config.toml
norm = "rmsnorm"
beta2 = 0.99
weight_decay = 0.065
lr_head = 0.0092
doc_mask = true
MLP neurons of a small language model. Each row is named by its layer, matrix (down: output weights) and neuron, and shows model dimensions 48-143. Each number is 128 + 32 x the weight over its row's rms, rounded and kept within 0 to 255. Numbers have three digits each. A neuron's up and down rows have the sign that makes its largest values positive.
A block is one neuron, or neurons of one layer that tend to fire together. After each block is what it responds to, as a language model described it from the Wikipedia text at the highest values.

L7.down110:164091148112110201141144151142141116075118119127100152124103137137116097170118143177140052123106146136147152126144148105170144144113178120098181120066138109166157145120155150150138083099105099171199084106124171112094167103103137148172142121161138116054160153176116134100136157098107168122
L7.down142:166153135111135139178089163153062160130098130137065148144127126231143099097192121066189152141116086125060149102099117149141174130185135153169121159136095172077175133116100140112128116104121089167161090129155141166134153098145159116134110133215131146117159159142146157111104129087125159141
L7.down193:147108115132080113135141104137114164161155088155109120145150185177110144082141148098065111097099177106162136096136144183141051110144137075161117146136163104148126154125166132088200055143148147132143124088153174174071122129090169102119150137105127132128093146097138148148152150061131072136
L7.down210:150131111109159070098104115102188116146084151121123071112057102136135142106159164117135104136110108049115127115118175139168172179150134141143106180154131115121098147096058113132130115076123114200131146175025181146111138189099159097111162117136117122129086146117155192170155089136114126174
L7.down259:139122164121163162108131145068138115165114123101074169064060120056140146120107168162071117165110128121193136128176113082140168160104186162071129102059127111116149121137214141179161106109105141132072123093107137120153099110140103086129091130081118123102087163094120148140117126136162140145
L7.down605:156113099125150042133135142144086086129157145136111146106123195234127093176159108130182082143112124139141132107083099132163155151145116142069174169163103074156147121179117067132142122161152171125114119099117137126138125141144120134068129119083089150087127140110095135087168135130114130177
L7.down683:121130154141135096109110119090176155095139139067143185118114164150097157075152142139096182096131119124121120093155141073119162123084199088132171183143143123115155185084167122112103101134141153153203161195094127104101124140206177125125159130171119095042140130074110204147067091124136163124
L7.down752:129124131131150103036117157178119126114118107061157136142126082117046176100121083136067106183115198210163168095169107131085100137161146118095165150115131149159162111136166130151108127134152165099135128117118078129154154103119103107134163130096101108127151120101122160110103127091134118074
Responds to: Period after a single-letter initial in person names (John C. Hart, Henry F.), plus "and" joining two proper names (San Jose and Dulag).

L2.down618:096112084094181128120143093120112178044146125114125064155138126159147148139185132139155138119107137135157151109129091142053145092119145114216147121163108133055120125167107143155136083085106077047115098130112138146153168112145139157121042191103145096087157085093105108138142109122188078127
Responds to: Final suffix pieces that complete a word split into several tokens, especially -ical in adjectives like archaeological, geological, philosophical; also -ic, -ity, -ed.

L5.down18:155125163123187089127125108102086099095122107145164134114133123123109106083097123157127131144179204168089094138185066139174048130063089101176081117112163153109133101058166093127105152127106099154104189179116108102138124078163175113167133034160091112150097135090126127057106148142172115096
L5.down174:074134115141197061148026122153104159119127153148141158151113131133130141062115127112155153127174150131108141101132174018130154073121134109124145123168138104122155147115143132128132096124162138148103119190130149185093076137140057147143235133093153115140142138105130118148119114142137170092
L5.down212:151179126052127162163101126183133154147056094123150107119146160113124124113095142178121145140163159150136131157177150170210117092130090117187094058096152130126152101174134144142105071144191108121090136136087124094145085102158113109164108114152149173066177170116164126117082156102230177157
L5.down333:124105137115091206139157186100126122092091165120134135124152052076134123164077125082062127108144095065175107160164159178164207155168068143193080132128110122128125123155112105105074067152136093106139138102149127136156103120111125154095103104046152116104128110128168124158171135128134093107
L5.down377:134088115074135116125156144134183096148157125111147180158136186183149082205116162106169089117166197090071121238148160129139069127087169154123076080130150120088110163083065096178141109109178116151118152172132117111108132139141113167105115076155136171158075129186112165136153106143109131103
L5.down429:129183098168217131130164122144170088154152138108130044052124118127125128131122133103149125130065123186052094149110157134095097138138138155095145183122149111160048123074152102068102120193124084115098116175144149066081130217114163128106126168130127070073162151136177179146120148106172164185
L5.down718:118134113124193086120127096095163110151133165103128191119140128124073148127075142166148219151084088142141116160104128114155173059152210161093120191097107152145154111173146137123060066111199091149165139135102122112152088126160147102126206150110087160101132138139131094171130148119193145090
L5.down723:178144119155116145129145097085173214129132153177136148120142148177173160169173107144116119142062074121098154142147132070128131146134079169133127122141108102098175106126074135119103156118118121136133151127084103091155101147113059146162139161154046163169084149111147153086133133134194122107
Responds to: The word and before the last item of a list of places, people or things (Persia, Baluchistan and; Rajkumar, Saritha, Ambika and), plus mid-word fragments like Christ-op-her, Metropol-it-an, al-th-ough.

L2.down304:155143147153091117154121131109131107105163148102158122167178098120142045077148122117150103133149079134105153075101121136098198168136148126185112143174144159089140157124181177211134069115086151110135036129174122099148104157160115106142122138110151093124140140132099078197170188111159199143
Responds to: Final pieces that complete a split word, especially -ent in recent/subsequent, also -ly, -ed, -ially, plus determiners like this, first.

L2.down187:190141149071173179102185068114112164122107099123127183103121153127163100126164125112125103128098187142116107162152135135141040106161186106152135142088153178145135065116151039082110175088139104111113123091096096110078082150123153149122076090126129128116167178140158165134197160076109097131
Responds to: Short second or third word pieces inside split words, mostly proper names and places, such as the th in Guthrie, es in Leslie and Peshawar, ang in Guangxu.

L7.down64:162142097128117219125131155108037166102142075100142134144137148173121113153148142150115122078170176100141155127089128127083081115107117105061140104147156141126144129155156162128101099123134144177171158112163171126136106071163139135139092164193111093145097121184152191141062155121153171109
L7.down137:111113071125121094136167100113173079081068138155129089090129079083128137095071134145087134149159148097144131081182094072155104107181125100181152115106116128093110075122149124110166069129131108150149102150170073119131114135120070098100113139128126205130077163184169089112122206160086122119
L7.down278:135129153164141148128137101110100208132139090093125121101126153125181137086114106191126080100106074135155188094130161127104249176073137113131085095090116134180100063219123163094120138067119116143172139140110186110062119102086151089128165121126121091173135120114103158199051176132102112177
L7.down336:080099084159123090108140126160142137156141144053182171139147212158113094105134201128150150113141130161104166137144174141098149105119137136078182119108129135097125152148097177118124024117171176159123141124195142137144201075134098123154094091118117104173175150122141158105123110124119104115
L7.down376:129160148133147090108140116140117122152152154142146157148176141099187157142156149132187176147107134145127110110158085054121157182138091168187116101176166126085153163131121165145139177126074135137086094126069154175077150117107108110164126169147177158131156134136160139094128164160117138196
L7.down438:163091121164187115120120070138133106155139119085110175144098089130144142147093113167160073117122105129129103094132113113142170120079094116189133129083119190147067097129174115114116115071053127135140117117143112111114132162121098150127187138091160092107082164135122136117166145160090101105
L7.down626:115109059119093166140152093172139158143162117142155105156091110147165142059092166102178117135178103147131151121124153123097156086161167143123103081150088161145130133172171105112147118140184146137100078149159120100150194148113122122134142097125179094175140096157101146175067135117109100193
L7.down627:120093139124140115072167081132138104106117151094102141091102124082176159167111083151119153158093140158169126074094162069146125098098116159189148139097124123171139067118117152116117200102096158118100088123143107092146150149123107140127170112132121109060130169154114100185092110083078129150
Responds to: The -ly ending that completes an adverb before a verb or participle, as in actively involved, widely criticized, closely related; also to or later before verbs.

L5.down0:144155111131117154137121106120144085115175078128115056114187097144161087139117140126180096150124057115101088163124077076123163130091148162096150136060110227129150120128116156104127106112120098182111124137129096149069114054167098097150122163102128145042120139116118094152139145191090119139
L5.down100:107099126108100154141142101136142130106143111085161117091085135145168165139171074130132120154150123064126123126130175078174065137069140155145123108105128184119097177178176104125100184074126149121154120146044122141056131133170103114106141108207134119158110117131178132136064102113119147201
L5.down117:118153125130124193167080103102143151149167126107137109133093070142106148189128090134184137166114045154133068133133118116159144136132168098143113127141135097151172138133144133134082078131139133161094159070141097135117135125166102085152095145178200115140121144174116127118082180118087139115
L5.down192:097122082178098108131170162092103200170136170142072130109137168189141112054192143101136098125114143098166113150123199159090146125110148073083089062085125124144127140146097150133148154137146182092076150104181140153123151129110152106137132128135137081152152077079100099107121068161156104146
L5.down249:124136113183077081095130150148129125112176107115127099175155115066148130109143133077173155166188140147104113096109156114140191137112181130089119164078070118094104179139142132117102125108170132155132141150076126083120068107121132180073185109069181120157111159100144137187115106175120125141
L5.down389:143056139143116130137060112143111057150134106142147091150142178040128118083067096180112143103114136154108082143115153141108135188122089101096148119150117101125172135119129182092159140131129137174047132190107145098093056119158095147106137122098165221090182123078177138124103122167111155090
L5.down405:105054099120147065145114177076201091153148127164161123122150141179119083122112100099141136120113125124127083116141157114102123102138145161189140116170119119176179049139080110075157069090139174188131116127158129112106095099126160116094076098100133164111089106155192184142148133119189116171
L5.down528:098157096116124209128133113109086155163178170152136111072135164071178120124131105127128142119117124130108170160163126077180129125176111165145188088101088184132151134135111101165139103156099119149171084113148159235119116216166094152119073133121108126134084136187114095099135084107140132164
Responds to: Final -ly piece of adverbs split into subword tokens, strongest for offic|ially, subsequ|ently, potent|ially, also sever|ely, respectiv|ely, rarely life or career.